Weights of a small transformer language model: 8 layers, MLP 2560 tanh GELU.
MLP neurons of a small language model. Each row is named by its layer, matrix (down: output weights) and neuron, and shows model dimensions 293-388. Each number is 128 + 32 x the weight over its row's rms, rounded and kept within 0 to 255. Numbers have three digits each.
A block is one neuron, or neurons of one layer that tend to fire together. After each block is what it responds to, as a language model described it from the Wikipedia text at the highest values.

L3.down483:147151111145086133134136132108116091104111087110161128169128122113104128162149083093112149093131125124190163060191143109086095113111088166134154128158101148069139110122172169135081188058127139115138154108122114158109108124124110164134085160104106074170146172161179132135106165146133119125
L3.down1413:099121153065155096107120149164122100110091161110135076149201077106182093125135163103197161107063143176116148153156104096126121110161131066080156154095083198117135162165116095121143117136102126116118128122217150126147083117120106162164124135093161124097091126173176114155170126148079137100
L3.down1447:074096110164111128087136122073109183119168117132112139160114070066131174120129082149099117070199203125149129134112140144175121146083091135115133157141140144119103179163118098146135122124102204125085147130129102079122068189118149156181124131088211112144158142138167095040149188085134135113
L3.down1827:097149113125136112166081097097103111149092093092162137086144135128093076133150085103146127152057106067085149158140173089211121156085140086092141176173104198073151085089113134104071100101117117074163112172085071058174131063085148099203145137150158154101150119091153146107153146145125130130
L3.down1833:141058138175096129143116134142095137094150146143219144108144180133158163141103139128101092142114105157177089101134106128100087103172119093104142164084133122171122110152143101139167121105095169130178125139155094119144146094086147149083125152162144055121114128080135106140157109136133175120
L3.down2201:183134068157072094095099134113167136122186118158116141097107170065103078120153117115169094136119203065160144191138111080125160130112160153139102142063116100066198167131114134139146143124106123173112137131149123125137141159156117133065131158125152117108133128154133121111168128156053121112
L3.down2314:127141144171170186102168062092092163159137148094106126135156141098111147139097141082147104141124156082138132087121140085161085151108109130077118149155141173086079117146158070140062128133095116089133115126134184142100077174193141110179108139129171076143131107112165154080124188154146189107
L3.down2553:110111147177171128208086132168124086133154084122160084159129117136138157168140128092130170093129103130082157108112136119086096104159137147114072098066111184100156095110105119118118167140163130106104105132096154100110132133186138137170181121117162105103172118180132117080146151097081099083
Digit tokens in numbers within stats tables, census figures and infoboxes, often after a comma, decimal point or table bar, e.g. 3.66, 13,723, | 4 |.

L4.down1740:143120131141118144114117146131019150165166047181095091120117102141113122171074102094087121118148141141180148168089179113081101119108115158171107136121129108116133147146154077131130119068098085127139115117161132117157169171130174159159118092114132133055133129165175175065095151145151113115
L4.down1776:129124131096079083081124076139094160159113103117154123133078059106128162106128114101139169113118156122106169129131111151097159142140148090105145139133097096112086135166137107126128128174099131145155089123154158141146141146074112173174113175151104129086098164124153153117078151108182148145
The token immediately before a person's name, such as role nouns (outfielder, coach, architect), by, son of, or a table-cell bar.

L2.down345:123129121111127105113089139077157124106147040102122113126123128117089135133099128140123213108140175124083052106030116119156174109118118103108052111143042149118129123154098065121091096091104087096116128212069119088135100189141103101161150130124135107174126175111124085105149120105136182128
L2.down595:078153137205104114115165150143077064077152144180152142092150116144127144137134160135100087080109114097145140141119146112103103115145145162152167159136115139088116096174138109140120128169215193104186151188108097132167121123100111162117102097139092116144114151131125147132174095077131197168
L2.down1036:166179150164087125160139097147162105107137095143116063075110124129139080138152135105113148073189166087095086165094093168166111127122193108107147138143125158161158196155075180156149150150151149117084111153119099100090137082118119224152135130107175144209123146168133070152177110133160092154
L2.down1749:099082149084140132134146109129147114114119156000115069112115122129094146110180113172139116148130063037111148131135095132133113144188138094138086126128112162134156148168152160119110118122070110098130133091091088169153086124099133121128088099137129159170181118099144160140117152156145120136
Digits right after a decimal point in statistics, mostly percentages in election tables and census text, e.g. 89.1, 20.7%, 52.3; occasionally "of" after many/any.

L2.down360:075116132143085154173130134118162098133104133135106102132148139087150081129162100126146148113160120145157140107144075093142076115160225114117152099167109160112164166164111109166117053106145070104091130085117174163134109103136116004119109125118106044161110116140160143071080125158105160127
L2.down959:080096132152150096117078192140089143147108115080152123141096092100117157118178118122115137106161145163102135156123109100141140116120105080128153134169167102139103132146098126142084101105135116100128182159121099052171093119092089150101179148116154141147113188025090136130107106111060155143
L2.down1011:127128094149106134144091154133072157165155206095101059126128171138122152119091194159102051100092158124148177105138137108084160081073151061124149104106167172153075116142128121138098166094125105124146146081124138137159097112137172148191165123134099133155174119154140083152181160128133096085
L2.down1885:073148130140119091113108087193106033188094194151113151088104120049135149106086124088101163162106121158137090147103117084162078133159161130128161178139113166167123178099096141143168142145152119120171075189042176058150146160150122140131166127146155139152171143127167124075137109159088164093
Decimal points and thousands commas splitting numbers in table cells (election percentages, climate data, attendance), e.g. 28.9, 156,459; occasional word pieces.

L2.down573:224166099154150101165140208142106144146148151175151182113177161170151139170089101123161161173158096104134131153124101116128099100122137057141118103146166151125145116109145054110152128156200109154094111148146112141084098118095125150148101097110162160086169124152091100132106160161132118157
L2.down1048:162123155092129030169119108147097103143105143134096176118184087163205123151132153124089156143136132146098077116121134164105080108127132145116161126079087164149157115106078109008121171113180138155113174134122122132114152106119130109125183056091159148091151116067093125119113107142109146135
L2.down1519:094072120146165118078111138143149092166181121102114057099125053124186081131151105108135167158151123127100179195156066130093087137134129110121112167116136119176153144134129103111183156156194139110110144154148170189112143117162131143215166088077163158111150135158163135144106139105129099125
L2.down1678:120113111142175117170198118144144113132146185140138098123171075099181065151165145111118147109132081110134184185109173128108097123102150125129148100096149130177179076117171102088158120130190150173112120157121129132155086152196146076107107170104179133113142124143144122196128178084096138177
Words in music chart tables and release prose, such as positions, Singles, and chart in "topped the Billboard Reggae Albums chart", plus table pipes.

L3.down172:086102140124150074096079104160175128157174140114152138123053111045152138084111037088153089076134143133068077089191131126074150108156118157132150106116180112133088135138113122135115148173140110064096163152146150115096127087186168057110091106173103093065143124184158141093166113175146131100
L3.down239:104189140123150124106179143155179086176147120067076145137132159114159130099121161099113088152079090180096121108105167138101112124107092107144168140145144136121138136145150137153084167116140086121049171101090168076147103135097114048071198059121124075078082130104134118162174149183102071101
L3.down248:135068080053148113122142157086208144144097142104135104137108124092046114176148129100121127177128166115130189091102104139181083169076148093069182087121140095118118117173093093089107047119139113098154134133156154114137135145145097086152100094156140115120140122130124059137143176091164222082
L3.down337:181120146110129184177095163095161162146083097108098150164125162135119104089094075074145146189098109075165119131103181137140177148122127152179123149160151168126157040167099060120156086188132080133132129177123144115138186106135094138173113148132113101171101080147185119158115145165146140125
L3.down568:149125096098162095099080162146102129134135094178117101126092131095161159125133087105117100129128110142115135120136071124164160097132175145138085111197086121141117057129055112160127175109162135117191150113186149111117072138124194089150076124146172190159110143110074112117104111146159150074
L3.down695:147176147062086127097126096097196149159095126129161132153123127111104101154099101149168147178095159153190132117167129077134137156109135143157076172208138110141100086144165095139133127152117128126107108134096064144081162059115137083131116116117122121069091113109128147160171138161162093089
L3.down2030:067151113126127132176160091163143100097067101109139144120176137097124092122131142142117143139234159096154066169105116136079098098105089181082188174110155122046124122077119168127121154133115152159149107085167138156133150085083132160135186127138141145166154132154150077119086141098116083110
L3.down2159:116122148196103102191132170105139122121135078116147121151130139172084128120165128107131113189130193054137147077106085134168113189131088094141118116109083077123155189156147151109120119122043120108165113183109110106148123114134106103140181110080169125129115096093109078155122152123122092113
Decimal points (sometimes thousands commas or degree signs) inside numbers in tables and statistics, e.g. 9.3%, 63.76, 1,201, 94°10′.

L3.down50:127120131109131163160122116210067102122127121139129151118145122142111161168093120105166139142174113142085115164125082099206177105169139120121128149149149120113169128082144161143137110157167096110121124131090111170133146125162112103131113150125149148147207148120186111119156111077119125115
L3.down154:121189131182137156123120053121140184144162114153144103126170103135128128127107197087136109138109109087180127154119101092069135143138156167101124139107170149143118113142156175139123201114149100191133182148142103156171140167119107153094109192103133082138111091139104107108117146119156138117
L3.down281:090142141122120154086111111114152151113114059132130099122144146161140180147130135065157110151160150127112147182165146124110141131116140086084158197122032105098167084101138155188131137135116162089171153144152121105154175100144193185121156143159166155117119118096093176073085198064138096125
L3.down333:164126132165080182099176156110127103095136081102090082134117122151105108155112120098069150186164107130083116160126203119132124175093123138109114154176146160109172083124124102116146114132117132139123145151169170185107097127128134131106082148131140098118167065153152069239172143082057070107
L3.down1531:135097123085154186113126133159186190105134169189132149132055119167130161138181129099111123127137150104094117164172133082112105139148161151117122119111164184082156083172145082135082126082119128136199154128115119117145095103102171153131129103127093099178087143116123127149062154139181111175
L3.down1882:174091144128093110065138154131173115101113198112113122159091101105153209138146092159103145144155164130163125135135187168135148104133136094083128207110074169033133080171118095128133107109102179106243135127118134165116096211102174089096116101124099124090137086092111138129125093079167144124
L3.down2382:136156099114117161089079135140184087124111133129094106095099156137182128108110143100094171095103160088125163147145120129083141191188119116135155159114132129116117144182100119114150176083154132120157054148146118169122146137135137089095174113129113063119178125095119130127133144141131127090
L3.down2491:110114128172085140121024107084107112143118161057148070146131137179096112194130141072155184170119082082152092145154123092122141113164124088159162118112130150144168079156120155157115140124110130109189115147138116116087131100118128214098130152131083136105082118078136129143100144121085129139
Job or role nouns placed directly before a person's name, such as guitarist, director, manager, President, Minister, architect. It also fires on the separators before names in election tables and appositive commas.

L4.down1917:102088135092149165163069167158164125157131095144087137160169115070066114077131131066128117171162116093135144108133106133110149129098124109138104136123115145105147114152129094173144088095104126162139120145142094079118128143115153138113084096195124137125121089118098155119126152101164142076
L4.down2025:125117124141156104118119181043162116156125144167109152122117162113135149099094114111094130127083132102119157162172144059116086162119139112154137079142128159116112114087125108085159151127097101130189171094065112141119099123172120152157144133160115155103117167098086146159197045135146123086
Commas and decimal points inside multi-digit numbers, right after the leading digits, mostly in tables and infoboxes, as in 31,275 and 26.2.

L3.down800:123115096134089108125111131094119125163140135126126218124115150137117147090143052123127072168049133079134067122168091154119115169162105090071135078132174131119120123114100135100098118112148156133125069118147148129128136145110129141161220146186113152035156123150159081100090116081160139119
L3.down1343:189118162071039107147110095118149180135197098080169137134189104138089085139116170111129184134139112056092133153157144101165159114113100138093146146147044183143141122169142114139127144121090162148116135136145127075088127153151103131135164117070182111148176093165147133138135130119090200159
L3.down1409:119118106129149117113113131166152156181149143174155126106113120157119078072072135041096163144148103123071149088150181145088105104121086123141137139165133111159115168098111103077149141109168162180153143099156113101118149100136101109031114105133132123061130165159172091134080170165174139114
L3.down1791:111116140135120083077119147157171149141140121128109140125092118091123149134190152090144034144168122165097115159149100107122167135178131196134112151145133156156135146164215167120098144133142115122145169150081179177122113052097108128113151167099175191124194083125117109173114104093124172087
L3.down2172:119172154073068145150097116130114175170115107063105150124199152140176085077126144138154139155074145122131121111084109136157063120119178176120090157105114173178097129127168128148103132142160111132123165098191088154188168128113164127146158120056173176188170114112060130130178137138083146134
L3.down2264:119188186203124118097138074129115173044080101091127148081095074145151189099126146109165125071107189111137149175075121107087135179106124138145070086118138130127160135140094082127130158095157133137153149123076152131126162118074159177129140175129154137080131084113097150131120151123084092111
L3.down2275:103138139153079152134154133120138092187137109097108128086161119091123110105137194132162076177152164190130114071069034139080149155131160124164119117125124079086135141070115149121102143132142127113179150215112135128089127091152155127106121104129159129108116144131113144115090054137214103110
L3.down2323:122070047120127146145105098109154155104052146118111140131118103072154080138103102185151106139169116165084131082095100176116155125144177132105109119126127138166176179150151122081093190113117101099168126141140145103144108095132148137122117164136097209133161062127120115203143134152137134140
Closing parentheses and closing quotation marks that end a name, title or aside, often in chart or discography tables, e.g. (Billboard), "Together".

L2.down611:186143105103079146048082096099152150127082082078133073136065114084084128100132149137133151142137115082113124169147120167119170116086103108109148125080151173065116097146114070158111151124123160112210156093124111113124157223100202118131114121118109138087136120130140148125098125035144152084
L2.down1638:162164083111146131127123111163162108100174088190160146151124112121142139168060114109145177102113133100148108153127117091066132166112138143062101116127143149144083131095163133140177165149171102136105152181099097070088082119089123114174095171107154137082141120127129191106146175137043146138
L2.down1701:193030163119115116112095122093196108087145068068152066184099114146083122138078140119085084114040108129154177066139122149076139111074156117166171131120126096096124109158176140077110187142118142149168096146143124139117138129101185075105100123089152122153122145131097109097154150086165125170
L2.down1757:188071153125072136099145057174097189106084140095160097148064139149107122114065171132176116126100100069133108098123110080118160083118154085185125131138119134128111064128132087127117115169130137192160113083134105183084130143098139177127135112148127085109105148184138140118120103137155175042
Nouns naming a person's job, office or role, often the final piece of the word, as in secretary, head coach, journalist, defenceman, judge, and agent.

L4.down1321:184075138127153174087132180090126106118138093097142125149191175135168081093097081074126149117144175140122139102119073095114157167145094091106118148144149192121076122145151160126156138156132103090142075144136137137106116134133143103164125166143107146137094114116073147142128101071128114061
L4.down2039:123145094134210123072164133160130145115032105143075161111186125156159099185137118132121153143123133116113123119139158155215112100132095148126150107140145193177141119053095111085130138174154170139097108122090118154134105149110196084103132115120133158083135146131127137145138200111142140140
Middle or final digit chunks of long numbers in census, sports and election tables (7'26'.7, 2,'035', .'442'), plus some capital B word starts.

L4.down1121:101121125128151095136101097155135129112168124097124142150176105155112173129153100080134105101116081158098158151121120075204150139071109080168097126160147191159107148140114117100152150126149176148078118181146131169106188145116116081153144125083184169086101110160081177159136116090149111118
L4.down1791:169112120177153163146136143145167124094072110132146132095133137150128114121152175147192152118137198143138145150116172148126114139147169113119116136146145097117143113099077136147156088083124137149147195073157121070147097137165129106158110117127166158136147135065031149176171100159132109132
Closing quotation marks ending a quoted title or term, e.g. "Borderline", "Classic", often in tables, plus closing parentheses, e.g. (Maharashtra), and occasional "States" after "United".